python train.py --n_layer=8 --d_model=640 --n_head=10 --n_kv_head=10 --head_dim=64 --d_mlp=2560 --vocab_size=8192 --activation="tanh_gelu" --norm="layernorm" --norm_place="pre" --norm_eps=1e-06 --positions="learned" --qk_norm=false --attn_scale=0.125 --bias="all" --tie_embeddings=true --parallel_block=false --init="normal" --init_std_qkv=0.0179 --init_std_o=0.00449 --init_std_up=0.0179 --init_std_down=0.00449 --optimizer="adam_variant" --lr=0.00063 --beta1=0.9 --beta2=0.95 --weight_decay=0.33 --lr_head=0.00702 --grad_clip=2.0 --warmup_steps=312 --schedule="cos" --final_lr_fraction=0.0 --batch_tokens=131072 --seq_len=1024 --doc_mask=true --train_tokens=900600000 --steps=6872 --dataset="wikipedia_en"
MLP neurons of a small language model. Each row is named by its layer, matrix (down: output weights) and neuron, and shows model dimensions 213-425. Each number is 500 + 25 x the weight over its row's rms, rounded and kept within 0 to 999. Numbers have three digits each.
A block is one neuron, or neurons of one layer that tend to fire together. Before each block is what it responds to, as a language model described it from the Wikipedia text at the highest values.

Description: Non-European name fragments
L5.down444:490506552471546526483446488513481503498485503463507522522470431495529504536519464490526535492488487505513466510505520469487481488480496500492507509524495510500522511475481469507506514472488506516456497518523560506502501526510509499486503483504516516516487511460468503477511436510496439495494470491452508487548520469490480542472502461511518474504497487503494510486517492500503510533552486560506520475498536511490487510471528506545507475519540503478550496560501488495491500505507503504559488514541469483523545514481461505512499616489475506513496488469492481507496487502463489498492511523510510512456459480497510499461471523496489466458519504
L5.down545:517479518514495477502565457501529510474522497496505428527526494503537479523485470490490460498531502461492476498503478505523451439508492467508483508540515508518506530502556486453536501456494480520492483501519474491517417533532488481451512527491475498492518504504530504491517499472489464468512517456533500557497509513499512533540505501497467437468485506530491520529492450470486497443494459508493521510481491484509488487513472440499490484493494504510532500496527547523505486506525498548488499509531537498519478507504486514524531600501557467541478524456506488520469492515460513563482480507463492500483469537487497473527487485518494485480505512
L5.down568:511484518488551500514516502492513480514481484475544534529514488510468498468486522497495502491474429540434522528522466456539498507455475525557523527522510507517489522509464494541507509518494509493507494485484457534572532454510522520477529513525488467510526498512519481459510511497506485487519486516507495492512530545529497465483481479526496519509518498546516510481522529446518499483514501520493487503503493481540487544532466523524442484521469511485501493506507477512498546495499478467524469523474509533494472511509496507507504459458464506501520519480491481510499487504492499494506506514498534512528495502503499518453470486517543507520515494
L5.down890:491518467485530511472540499502540443482489497492479503487491476512509447474484480500523498529480498502483492487497543470509488507495480458479478463471518493514531500513503520475499487509510485514507516447473483465503500520513473492543539480527487508485484504465505481528500456502468529497497492510476480480496479469474473520477516512506493517479496500497514490503488489518519497552539506471481509492483512467498495489493498529446499491539487470474452553480505511531507525471492472474517548525506511512514538525471526440453498581523493522443507537465533533492523508481500514490493493548492513501486526486488488509503509450522481475511489494
L5.down914:499499518493495509505507516527450489511497460494480489511504518522518503512503499480497520480484501481462498499522506501473485524442517486505506514507462468515490503505532490512487416516490485479482493560493522489457491530507501485514502462507528541520505475511455529521466516531503495515440493452498497488485519487503535487454519503512517536512467502490436471459514500518506483473509517504557515427464477508508530572522459495511504523486463517514483488496520494493456499503490478474507502520512450502482545456518483524528488535512518529494500516469470466505493499470504511535495487521493484495484516504498490507474486472505583485516455502
L5.down1039:483506512520544512516547501484517479472476494501528496530515497531486485505477438539493483473499476491517507520501479488517475507518476507488509498475453519472497514476523536513488518506503506493494504498487476511458500512502463458523449446469493514486514486514465471487475446495476509531531513499521484464508431549490538526515522501462526490471490496490499518510506481477482440489503520491475523480482485512487507492482539499513510462464495451507514512535528434541483489503507506473510517500483515487503521514501530491488476502479503490499520459517509522520500519515509503476501468545531518561532473509463515512487528459503502505527523521
L5.down1505:506513520542509500532533469485558522507501535529504500480464505468511501434462466519464491502493493487498489525503485496510516486535494524498541501519571496507523486541491500461504490499536448458470482475525528500480458458476461502500524495482488475474515491503548480562483500473465510493515426481523532514502508545540479491513504487469534499482525476502476485530530483512475469511489509507466460529501490508538485511487450496496501457500508502487550494496509526465520496496465523486537471570510479445518490537486491510496516555483467468521493470497503500487479459503477488474501512503465496469492510489513491461491512538534478479500472522
L5.down1585:526500532476445485499496542519559502476525476497437459472533469506459520506482444473509517536502463525556488467532525501475467515484467470483512438541488518498496504507493509525506498509518513520500483554512496518518497480529549514498522482483495521531478479470516492549448511481469517500529527498467514478500490505495447540475487500491469528453477490517498504541485511470498518517510522503516524518561513479496464493485521496515477474493524473501519466521521469518484465491471507475516513497538501488501479490509494496529537452546480519511461511496512524516479490535486523500467473465480496514471532545504475506473509460501476531499470534
L5.down1707:478472506488537499538480500506495517501506484519429502481502516536487496457483527548493549489530529502464482479506513497509511492472481473489494533467521527544502487487501550500516446483503496505488511503505520471480484494470525519500498458576518499494498526464536451487486466489466466507429494479499532515500463473509493528485503456485536453489519512500493463517471497561453470506540508460535503486492492488503506498489515522532522493510484500567498496506575483502493473483536494487557503506495484485469527491511548497521478539513490512490509492519467540508471500511496460504488490486514545486541499530472471494541488469488517442475555503
L5.down1820:467505486503472461519495498531507511497509523511497492500473464506509564466509477465502498496483513527498506494492507502459521508536457498495472450523526455483476540505549516465466513461529492529532483491519540500500482484485504534512516494515535515526491532500448505530478544532514503517473533502525491555506465510538530465490482463515523457473456497535495509504513487499490472522496494475527522489472539513534517550475527464499504523503449489497482568460481526488473491530457494520473515522490499476537530462533518533527484478497471481528489516494517494460491529536485469506481499455487455531516520549492521523533563493504567497472484523
L5.down1920:484476475528459510516509486470498516493524470494441526549522488525490522470462531522502481548524507482530516495533508507490541487509493515537529497451494519516485525498494499491486517499457478502484526492506509497509465523450498516524565474466494509480517506488477470467523499472516488455473505467497470536450523504514513528511486503489465508487434520560479454460465458497480490510509469491511469464539509454524498526515481483502504511454466489514510474506526519503475500505519537496528523503494501509496491534529466479493530465476470475498460532513484468569530486501476473507497508483478489525544512494538475489545508488505517499520499492
L5.down2114:518499484494477491536520482530492508452472492464475488527471470474488527497488456476507518495490506487511510472500487438529527471518550509506477504532556489469508510464497481545522519480507510500466473546526492488477498541478479547514508552540517514469479492481472506516489561499480510487495473518574531517488489499497503519490500517553522512492447490467507479509504506524507511554482523534511529493471482558484482479550511539564481494498482490544516466507531528497539543515519478515518517534539477500488514468499487517477480536541471488485510508484462526492480489464484449473539543475561510457479485529499518506532536513520482500450521492
L5.down2138:520467471486438544501526523508493535478487499499470466522474473540487489519515478478497476486506532559495510457515522462517496503505456503534515515489493495496500523514463497477515476464476518488477519518452487491502501498507497497499532481532466505503508543502499508481521489505505482544537499508496474497523521528561514508502485479517465488497525504544489458475473509500522505491522522527487487504481501538516529518485495523479473457493503497475504512472492496524491493507492506475543520491492496470494516531507514527468470502499536517519495506514471509497473484487526455509518498454480477542538477481521468526485488493549473454517494546
L5.down2277:503499468468496523464491444525491479481419536529520488497464505481483528483528518522469480511501507526481542501533525488488488508549499520501486487501522499499524496473462525502500461486474481518444478468529490542471504449538467526512513511494464538535510497481483502468474484478464484513507492468496518532495495516514531499526491495509482487568477461507523513461503509481479491496492483516460469487471544493488473512534490534482519522481475512508496492491464452454533515473519527469535473476490480498520507541455526459508460473454562514494514515497502457452520532480483520484505531492529484481531535480507497486462488481511481462523482487
L5.down2307:507508449506465500474493476488508546522467516507502449486520451544479531480483524521476479491488510500501499514549491502538506522484512512489480519495482506524515481497521524506493466478502466459448450465497473549515503519496495511512512516482519508487530521459479529516505474478465491498499502490476533525455518492457508490469462521515493507473441493511452474534478480494508534476532466502531504537514489514492511478549544529492477519494534536481537488492534509509537475503512469480507518467449518476520545527507541504459498509459487448566497496500502507489460465473482492498484532490493534509508513471494473549489496493498507452518495488
L5.down2443:494500472460476503478520466491514547450510476518485485511502476494503505510461470486436488499486549467557483486521499512490478474506495524469500539481510473484485476485479499475490501522472503453487509486533497482483461527479495515520536500528524502523506432420481532535482480479464543488503471497459518505508504501492506505531443485523530526492473459495466486463539502518495513541524487519529497489488442502513490490491575463535536514501538487552505498519492487485535506472520489492497516494494478460518541488466497490489483552473532556501515476506510478531484503494498506493511514512553499547493489531515543502538508503506508434536508486

Description: Capitalized word-initial fragments
L2.down712:529515474487493580491493474470529477477522489518523486512477477503550485516488535487484516546441496467495523536508473477537515509485521462481466473510529501484453484512497547504547559483471477455460456486514523566499520499512524539481539469465539527504567503509468552507499482542527497491535511480476483503530495493486496511531498505533497467467461485463493508462490503524511526553525513506537468540519517496506482514461515499504480515477482567519461529508480471484496474519544492507490477485489539497502494499478492521492505458557509489496525490455524483455513475518480434515466500522478467470492524537506510552516486477472488497486526462

Description: Markdown table separator dashes
L5.down316:496518541522480493466481484484540468482490505517512465519526533479495552462510533499520536545460535506529482506534486455499469538508508522554488458488495476497474540504515478456539457497489470448526439498501507520551533535483503526491535512471530484497477485524506506489521418532493516484471529501497519506507523537501492494534490529526456469509539521526538484488483497473486486491488502529499514471509541487494491564489494533489505516496492485489478495525434526503506515478505477478509503505496458551497489486500496496479514404475467520537492497489519452521517499470474530447455482482511520530501499520547485495463532520488518512516483499
L5.down352:497535475480525498482502537508449496499441480525515537487479472490516532507489473513523479507498482500513503501513491486530510479511489508539572480495518485497507524437492501502490484575554462512455489455479508527512504538522461521498501454523495549479510483508476461439483498517463426534477516466488516470501499453530466502501471505505423503496506470506494498478502518470501505545490466480538483514508522475512518514468474495487492527522449514522488532507490475450474488525462472548470585524471450532492489493509526511493509382431521479523494491479451462510510486457472491496471512517525478502468525504523494511517500514524521527500504506
L5.down707:488519465478458433474545467512493506469501505527480542505539465535443531550518470523510467553512474505533495523506502548536527452475499495500498497509475494495491578511507506477521463497456470453485524478488536487487473508483533501530495509495503518500513507468505523521528500488507487512549491486527471507463551474510487522486490506509499444574476511534493488483499503508508526473518520448486490515527518512484487503497501534517537496506512480458490512500526488480500480505479507518473556492439497505490477521508500490500482460486505505514497488527568472517529541490453499489504458513492488476490525509488505495490528477484502533473521490
L5.down760:537499451440417532511506483485503514562469456500491471499509544471511519488477544529518482487499522491500543500510488505504497464485490511481503494480512472524478484526492505501530508519471505540449480533485492532499536504472516458507494459471484477500519529479476509497492469515461464446499502509502532519511473530522514484479499519493476497431530490468485469462524496517468491463461514541545475496513492515496509513490555478511501466467517504455516495478536484460479524539497484492504486502475541466485485526502491490500542467484467475495507547514537474512514495547510460485525524489471484528489495509498510556507528486545544467547473526
L5.down789:499553451502515498491473496479524496501495443499521473493549502495541497459501536491494539489480484506442475504480532539473520537453503478485499496474516494526520478522491505514539532535502492492511482460443529505537582473499512510508507469520519523424531475466500491505496511516500495528468488469546489511483483510481487480458464494506464500484482556476494496481512509528486482492547502508506495514495493559521480544495480559482475495447474526450492493500504500499528508464491512516522522490484492520466447494479491518542519461514503526477455499524512488525508465481503518509470493482441491478470524498508455543496491482488544496512533474
L5.down877:507455480542542483502479453473515511506524482517485511499537520526497490531494442533496519507508473562536480521483493493447501442484491481526502504489529495556488535488479495460496493505507517487473540471521520494491475497523514480496542514519500514525509474454513475471525522523513502500491456481498458505505506472529499493503496550476508495504510507456469538498467507546480487523488483494512480535541546499536521522503474505510509483480437469486483532489499435488493472517432487533475510523474480477497509497478519466511516462497524498523482507483487538535468511514504528501526507474491479493470487560444489514507519514494513484485530492
L5.down878:504511526486491510530500504535478502481496500505497502488465523490486505483526493473522489502473539512530515504483505451466514469515487516509506479471474489501499492507497511526540516523527536478479525491518511530462517503503488460484519475497502490481513473538498541542477534543493531470484499491510505479505550481489521491510485499467480451480503458483481527507470449470463505516481523465483436507506487474487457475514489539473518525515513464476489527503465520499479493509500482537495495497522537519514513459458508460515468486518507530476503452457477518491503528525492507526497474492484533538518462480471535495503458476490494525519452516
L5.down944:528512521484473509510507515435530501527534518498468533487556504477533490488475505500511535496503528504496464513473482513466488488501489510497492506529507510531498482476518468531512464482487490491493518523525495517484477514506523503501505521485518491503499508515498474488483504524517478511521587527490515505523533476537527487523469490520495495484502510535482491517437491478514507475560528471512477544546475517526512529477479459486470523466493470466457514518564508530468504488481501460505503514501509463505474565535526536509528469476506535476517536471499519476489512554502491529494528494509445486490569522520527476478538477474535506495519507
L5.down1038:484480497497472491474521472552471492533532530457526471532483506474436497495553471462513462527521471475493500546490496458512471512504486515466500520484500548426525489528477502477519532527492499466514514500477487457450498554464544514566529491524491447503478502509495487484519497514506502516482520514537483486493481524518512514483485521516476492510464485518493498507514513449525478521539522552474495518480486459484488506478477509495486480494544508541511475490515458475475508471512499467514491524482558499512516526486559468504550476512498451505491486459493460484514482503513542485498533550536491475504480481466507535481471460460500574530514492
L5.down1135:497515512523525487544554476509558519513519516470471510501493515491536480494516533496540517490471529474489487474485465506471533516522515475486488507498478519500510512516495513439466572521484493503502458503475522544520500520502507514526496540490499510495502490493487505525487504477490536508537451466522479528514514507501473523471460472513523499459512484479510469476496494456481498475441494522523519462508538507510496471511507551475502516481539522503489515502481495514493521512480518436551489471445499514470524519489488467485484558489487486480475491490466512499531491484510500510481511474505463491507478515525496507513529527509471546460515509
L5.down1359:528522488480496553511490500505448503532556506474512497559454424503480529491529519455485517489447494502513466529517510502503478477464457504504497499528515504527492488467553474498510518471496498500514492511512477536493485508484543496521476504517503516498514475448487490469493469500504480505534490487511515489498490540489508515498491525506442507509524492489446519522519535505501460509494468493527506515525504493522509502489499536486489538527458521493510552485510535467538524545526507500508549540482538500474542513462540478488493477513528483471502537514503529497493479448508511516506506529503466505466542488512497509458500432532443550491481521
L5.down1645:498526479525486508501515512488510485514530529502454499511501491494508501507499485512494514498535541476514532542509506493514513513539513508488540497518489495494508528498486514481508501499487491468472466489472490532509474487475500486489474527509499499549507490481494533493506511531493492503461490536485496506466512523508452551463499487495494471492518503489497447466511447490534486524552527482531535478522500529522496523514501486482485502527480490464499504495520442466542506518463518461480492522528499493514539522551538509540521428492438484482499467507529524465500572477485519493478491498552526476496493540499477502534517492510441512440489503
L5.down2054:460491502535491505481528490486525434501471511464494512467492531490522472501495551514525488469480514499499497514496486511474513500436484479538510497521517526518486504509497493499522492533490509523504495445482537532519519504541480470514522480488486502503523478517482502489521512524511468487468490481498496463441513465546489521518538472492481487495476475483498432533498459494515474490507518514489491479513534481497493498489478509540504517482475491506464522476474472497509486487470515496534521483493501552511455542513487518524512431465541498517492497495480522492462519520459468505469510494464497516506526537526500510532500498489518526527476529
L5.down2164:508494500494515483494507480539489506473490491475524485522468500484520496489443485478460520452495456511477486500473491533467486467501537502547542486530538489471506471521526473482466489489505482482508512481486485494450486485513565489472514474492474494502476486496488485503529483505494497524484516493463520501481479540489502519493460445506490486511491502491512510479495513470498488453545501446527512474531522507518566472468479497521478529538488484460472487533526559525493498498526496483482509488486493489480513494473502475509494448468487507438490501492523536480493491448501548507519453486508465489476529470527484511502479496544522530480512511
L5.down2233:533476485466498502526511522529530483562503541477501463451492461494514538488500487477537528495519518486505445482530488517471469503519506522479532508533489511543531528466457497499485546523472508530521505515502516493498530507547497506466524481492496497505535525473503469490523533503473490552523523479480518498504524489546501513483482522492467506484526478509490488527505496481497492496503480502480464530494535510514494488532482491456499533510496519500464524465477557450469477487496516504496492494481504532515507489507497508504547413444489468450469484455492488508480500479501493490489435479530472504498483494509504509487519480495490511525527491
L5.down2313:521499459522519541502512503531489496474463530521465509495511480490470505499475473515535477503511495480508520498488532509502532489489509506526482500537486522475475501480494545492503471453480490529490519489504543504487525531521515481492496535473476493509499529528483480497487458510539475485457501496488502512503469515487506527525499476518482491491488491477473531543509481517504484464502532501514489472529471495502512460508516521478517556499491514491519474470495495444480480552509479504510525508501535542454517526492513518494542382501505540499491507501483502538502525435530497510502509506513517527532511495503463452545493479488508511482485488

Description: Mid-word pieces in foreign names
L4.down753:504526501542470534504492531495483477484507465457519496467518503493490504485489460505485514458517460507476464485511484512543494495471466498554527503509539513530481554494484530474463448503522538512542518510474442498489461491511505502489511474491491513448477440485486507487502512491543513521506484508551494547480494571519472492532480485480495477491522540519494516498520556524516463506499487485521518523517514548460531525532503497484529447512520496497511483499492498531514518495499514494473531489497471461488502502481474524549479482497463481514524458510491449463526509474448515525504469446491498483485457480491496488493532548505508547462504487
L4.down819:519505470506467555502500487487495481513497454503515495492467522473465468526488477488500495537480475521497506495526506530491494447518482506473549485530474498511491462509466459497486465509502508498508518501527481501499501564494505476523478490472517500498521488513464512483486491492500472520483530515550529581478494504470543486525534501484548554490488475549503477497517479532485499522481500521514495482454471498536491470495520461466513494526507502474489480496502496491518462466483523488469473461504500478513476540512556546529527526507502500486497482495506475537495555466514495522481518519473493497548480519487507459525483556493539474477476473
L4.down1223:495481492480491513489499538493476507499480527474515481490483510505487522500489502453512534527481518489501534557491498525536481477553496516519492466530518501543477514465492495544496488465492482488513544488532517550506516490473536494491467508507440433502497494508483518481497525533493474499473499510517495520501529507500526480521493495473450442477480495523479526548492476497492498491484510502480491534493488515465542506496479509534481529535487458516465505478482506480525493508472510490480510524494496511517496486478484526520495403500472493475477554475512524541529456472509531524475521491589480507508469515492508541521491490497521510528488474
L4.down2466:508561494516547488525511506551488510537459507527472466495478532477476525465476531489514451536538499483486472508477420477500506529519497514531533490525500455509451463503454500481460505532513487503540457484519529527490510498493499499521489506507470477486504477496430500519497503511503488482515462533489490544492484488536521475494501521470506448514516520477514506534455517469505510470493517531470517500537489526521477489477491494496443471520488479526545512465473521451481504534500516486523498531536484496504479519506482556540505450496490455483511472504476532510524502524510452534463460473495527498498520477479503498507516567479529567499484456

Description: Surname first fragments
L5.down206:476505529502494512490500520490491490541486483547490489496501477524520506500517507493465554513473464512511552506485507496504479532495561533538477483487517474490472520501456463480522473522494536506534443499496461519496495487505496528509481483486521491479496565474510514483481485535482490475492517481521497478503505527501522525518439524433499508497501489524515511554484466490516485519466486490492533491500495455489491577534493498484472512548504497464492492485521518475500483504491495496480509544517522457475502495522535538533548571500485523469517471464497486493477455515469487500456477490489467463537523526511506492509511417545514508493481437
L5.down295:530447534525536539527494522473480524467483465518488479509491495474485489464539494525521450492497501490541502521470505503532536517505492460509460490493471534475515557507472515463471524516509513437542522521510498496503517565514520506494527547504529488509477528491531506474501512500524535480509522483492498472494529487481487506519476496495518504529551506522489496444485507466463508500462499514476485451477546501512498492547485523506526483517493524483473522522540473506533479491510548484510515573495540528498520546448463518509518487510477522459448514487459509524498486509512484523516502491508490456503495496482489496468494487473511509495464511
L5.down364:501482492489550459488464500511522503480482518525537522547516491487521505530505498465484555480472524504450512523510494451551506477540459509512466488451529467512517470489525508503473508484499522536497475518456468489498500499520495527528521502506501520514522441490479548473537502526494476522528476468485469438492496521483503480460478489530538492526493491463500512484511519512517548509481542480500478484524472487485474515493532470536485504506468503533490553516488450559499511549526521521526497477541520477515497460495526525511490521516525494561509498504504523486483502523502529526505528495495474504489488511486510469492480499475458492482460531
L5.down469:505557489503467563447527516482514471483538502504482516484507476541497516479481480535507533541474460501494494543434523487494472492492526481537500507500512496499454485465491512459525485503521517459518480466499495523521512471485488493507500533525470477473501454455539511520480507511537510534485490479510503530466551513526507502484468498534518515495488504492464526529496521486474476512523534524458523457431496491500511510544511534534553515512482519514494475483487475470470501521492485503478494474523483486490512501520542541498481458515554523501520520451499507492513505520493491514492478505474490477526494518494527439535454483503463522477496478
L5.down557:493490487506480477499518496555484466521520503491496560522499498502479538496469533501464524470524534478519508520485545492523472506472498490485484453519498492502462493530504522531480495485505481474496495488519480509511551522513506508510469541512500476507466480490484487510467470476470513522480512520489501498475509547515516458501470511509514465554481520543501479496491488481504471503523462494494519471519466470513544483502503531497504485505487446480545512540474517509463562517459498487484494477490503447469462467503510485531500488521502519490508482494510472479477510488508506534519426541514518477526503479525499473518530485444513474534499474
L5.down738:504523505475534527482497539509519448491498488513501505483488487457490505517440491457498485506500504507470481528505498536512520515480508502487508515565531503556519495511511459450478507490511460500495477512505563481512541457483525476484513510481466470521493425545484500518510491511532474483504502472504492520490502511510471479511495472527507493492521515477507483475529489471499508495485494509499555468457485560525502506487493505472502536507547483465494510483527535480487546536506495485481506486528543496490478495497551546509540416504503520512468457518484497508521509473449489521515552485532515436479465477486531522499501507496548480519528520
L5.down757:522482513573431529498528494482448523474512526512524502480531513504491590497539526524476502478519477512531518495506473520528480507517491526497472531485476544480532484491464517498506525519501503448528447471487499527507495478494484520510478474506493522505481523474513540495492493497491471532491521492506526462497522517476500487489509547503484512507501545478547466475472510494504488529490438476463492539448461473477505495530486479490521499505470515533489522515514493511490486481496546526489499485535455489495521459519540518522528500518508489556498494555498463499497487457426492486516511536517524523443484493500466448519512478471500490524471499
L5.down839:469514506494482489460478526495501466482515520532491512506480477515476528506463498499501517500527536445528502520530517511475496483526488495495497534477491477450424519527544496520557463442478484518507505494475527519516507483510464500483507512505505472491472491548488489520484516492487501492483496563494513526529452494530476493490525489484529458436505495484513491509501466509519468508478470496478530519497518500470524493491509514485509493505484523503482530537446533466522491493453523481484511484500494479484469517485562488505469492509528484489494572498518489530486496520456534478499509511458526488515551515562550508476492487491522516489526506
L5.down1360:499494471483486479532504497497490499482514546464480450471489501521460501518484478503489495488522517478489518483495507525506484483532519507526481483506560469460466520531510455492463496498490486470463501492531493544541501501445470549520503489494525542479525492493443502481557531474510529486489544505477513477491549511465530496520465532501500513532464517491508524499522512465461522507498514522516494495504511495504499515503502483513490487479533455461531500537490480518496459491502499508484526498525501497475497461466512495523499522468498510523514484502503531497470478510523543524463499493496496564530533480483502520504487498434506500533478483
L5.down1542:524504475566520505449525511492496509521476505532471487492462454452518493539480483515529504467476526504483483527498453493492486437500478486489497490476516481508490477501528526502515429470492496515474490521532513546487483528490517494496525529478471509525547501458530454497518515468531517517530527515480544526488476527454465538509502516484492518515504502487527484558469468487453497475509538461495495484510481485475495484516463519495495516482483500478478532515512540500531506553451455483457530479498507466444480509497473464470494475479518489511510536444526502503497528471459481487499489485502531524545518531481509502501496466509493515510521455
L5.down1591:504471505481521501475508492547474463510525520529467476520494472522469506508466475520508479481513452487490522496506509511475469529474545505513495516518446513496500491474504514474521488514486504510466507523477500493462499502448501488520520543490507507522490478480475500492499499471450515506503517472509495473507485506539501539526527514501515535506472461480525528540519493492494490506487542480372552519513503527476476485531491476518525499481471472448513531517508509490542518494507482489514516477516518524464509545520465491478472476460509492450498511462476502496530493536464498483506522556494466477511499520490479491508532516508488504485522494
L5.down1607:507498484548490445512500504498494493515482489539503467526503520508471505521441472521510490498501524510503520522530463535479485474494463488508525544508485514460543486509478451484504476517530511500495526518438487508547511505496501472506499518506465491484476466507525488504512469536486495475483494483528483476487485531484493500474500460463504454511501505509471481464517493499492492538536499521527525497458464496472496536496491481491507439523487535520478468529502473505505473522499510461470500491456548501560510524506476463526499478476508480511476463477487518476526476482533528501512494464463499540522488437538524478460478458485477463489504498
L5.down1797:429528529491483497478474466498509508518495481499462531512528495520538483480503506516539531473500518517477535499502476438516489476475522497493482495484507503459459484533547532475522511525541510489523459514557538518540480491504520505528503511491473420474507490529478500555471476501488521520469482530481510501506512466506543503468519512495490478481498490479483508488450479501504493510539601428491488458544464461495504507488501518486512530478477494502514507534549534484533504495480488494457478518490469479474515528501446490468513515495510517504497484497481463483443489441455538506535521518492493501510509554514448536491521509502520484534455514
L5.down1994:476506481498516514471520472469501504496485517508479523436492523519483503529470501507489494527498496536493476529527516507490503474504472478505476496493483454488502548504497483463469513513491527532504483492513520462485493499484479477528502498474507558534538499502500513530468450471493534508440451501499509512501526508532542520506504526526501531534530483511522440482533500465466477541500498503483454488560476524523497484430574486481512494487538534513503498543505523500462513507508501520504516506521488537489526488511502508503561511469519478490489487514535528527512521526526503519499497485478538474527461502445484498518469446506514487464487521
L5.down2157:482499509546473548485486504485485501476524513478498494524498446475467508530511545516539548517498479511570473526523484474516519480496532468444513476471465476535500492479512467533484526523523499510456532491538484515526449557560519513460519494531511503504517475497505505507510476555486489484491451467476544508523447517456526484510458465449499480463503506509529505492506510479483487453533523495504504493470491506493511526469516554505495473486494571528526527535468472497525514466521524519453464500461482528487501487494479538502515505442507497497481511477480512472486473453463474478507519486528531507494469537512434497438510497465514530530476490
L5.down2465:491528499504516477506514496481494519508455483506520481501518493478518529488487489538516500509516531498527514497502462514485517472535498502503503472544547545487486525488497514520491498504513497503500522445460485438507518500511497439475517488490488531502511529422541508509501539529495484488551517460507500477511507513540492476530468492499476509523489465521490526477479482480506508495527476520483532479515510497471474482489560482511513496504443482528535521513504528528510472495460521515534472467499569496494501516492510538508524499480465517485500549509471510493510505515498545511546486468499529499515494528532525450496518481504527432475554496

Description: Non-English name fragments
L2.down1038:521481512485489509520490481522506542518535512498472466480494507539512510476506509541519536508517533489526492475539524486540517486498461508492492485489537534519507533496534529512459429504536477511488505536435543496507489499475507485500542497511519492497484513497518481497501506510511486477452469477470504490524520505522498513497496453498494493483488497481470472549480459528462476516519534514531507467449486486517509548515475484517477476498504507540509496490517479485463481454495498470521486498526501482500513523527521525485481493509503517481485533559498526523469500539548507496516480510534536488529493520515469498543505468486480488492526477

Description: Surname or initial after first name
L4.down1000:516478514486503488479512519503499502495496481462441486498532526518521482506530521495495548501502487517490514497499485514510466482512505496509451528488550454503505485520527540507494471508490466506527495513493511511501487490506465507508515481527532533443485527489530504472461479523488458501507473491554573442474477517468506518510444478495494492494492474525460507468479493495505476478504523482528513456502485490510508495472510508490499463453465473487470516481497513534500473488462514523509499477545482521484515494522504498499469496514484519518489517499506506519554490501541488541436579448490523501513517507486536480518476488479530505506498506
L4.down1236:510485558516525475470500521468480493505517490442515479501497541504532490483513498487518473476560481524534510518527496533476518476514454493511488506469531460489500525552465510551482525567482489493487466532466541539496501486514507490462483494524467503502534454494479525513506489478499564505478518471501536505535507542520514516516516481491510516525489483474503478509513509493503524505448483449496499516498474507537524491502452532510466571417501506513518515492519507515471495489470493516520489504508500529450492479492514499498492493508505480503538501466529505508522495508475497535476482497460502514554501556505510495534507494477529487509506506
L4.down1241:511492494504506511494507517544476521503475485477491461531453544496468472516457517494523502504523527471499500505497459515521510502489447516523530502492507499507473511485474501510522476540521509492510492479527492510481505506510450513502457511506458485519466469509436511498527525492496511539531469523461528545538526504503500486524488449472502442489526505509500501488487490489517520494420555478445474524532499478496489531529474523542458512533524525563485466504456503530535474516485482482493478521534507500523543553486538482513489493473550472476495560514493503519522467521446505507490512479525514499495498516549519488498541477492490520483519484
L4.down2139:469450538486517507489514499511493514520506512509471469494487569563483454515485497537528509485564449505508556499510524457482509527476490513482503496493536502486491481470490478495505471499505491550496461518532524552549512479488509518487528496512507458474454471497485555490504520496493496539508491503463538497504505503547513530486488480515492477503497475488508463470487481544491490477522518507450479484535508509474525507543489500522472482458493488510493538466458466519499534490518467437549475561509514486462511491512543472499460527494512552496507490487562538505498434480523470482501509497504495512523490514515569463522526463492488497493514472

Description: Markdown table separator rows
L2.down617:533522484486488473484504525471486495479519510458459471537502499486527501522505493455510504514508476469529474491526486483493496491513496457486463458510495500471523542529500503491506513488524496470504530436535474507499496501500469522489430473519520490530521500525512492539482480565535512485477505514444519473473529502509525477479512521521510516522507500459470526479467511521529505462489483498492504516483481453529525538487510545512478508492504476555462505479551430504510467443490487500518557523569493507523477515515527470561532439504453462504509466458521452459533511501496515474461502486492523512502559540498492506467454471502526451520542552

Description: Table separator dashes
L4.down1407:507458545524497435511525504491516458501501509509473479493509509535492471547479515491487527486513471499467461477540491478512474488451513501558519525525572477506513510507516475486521533526528484453477468509528494519529508526501535460474506507511497507470502522477525538488475481553482485529480512505516522485490506488545498512514484512482477500501501519512510514549461540490485510450528473516477487474487502495507510490508491517527502446489507530510466530468489506522498526508509468511509540571480530523487525517499478454521487466483523477485469496470475526506492531506476514461493501461486475552538548500518499522497537509492454479500551454
L4.down1594:472510500506501501489491544497502488472460449520519499466484482476526469526498512507525534486455516473494501505492516540523483467517446498513479513509482466488475508457528472532496479504500499468480496515506553547511459535482513544526500465527462516502551511512504501501459515519495495484516533466492543486500533526500515496486525519489511486440498482442508535528458434507515473521486562477468485518466493479510549523543517504518464526520440491520518477520504482500527519539514513470505501491487446502505500532565515521492501449523519467501533508500450540508506503558459459494537500486491509509490504499500490480497518460502530526499504544
L4.down1734:531485490543544539485469499505517464497514572516492503482469520537493513487462516500530511504550482495529526503497496462500454554544497473519507505522443506497502529487528503534516458515520485482514512513507485476502481510523490480465495518514463472519497511507524482487491498522489526487523500520478477511483482509488471517493531517502475492505489462508512515485462438520490500478541511497475528523489517516481511496463522473544498494547540518494499468496508533543501488528462472512484525524494480548545497507498549509483502524500509445502504457478506539519503538489468506449509491506500509473487508503425475508502489495504475546510533527
L4.down2304:492477538488484489506477509492502513473477533532448487463480522483501477500487523482507484497526463479483530512513531510499499456465457488457490468474520513482493511507519516522509533510490472481484474537552498469496467475512498535485436460477475489441472560518474523518466532496511483486502484495554519533508483506514510495504503536470510485514534496516511508480491488496512502489481532502522504512489496509472476492498515455523498488449529497483439535479502491484514466476511525511487529467459485514523473523514480519515471433494458486476524450503476559522493546491470490491495465493467515481553507479516494510519494451520529496510483534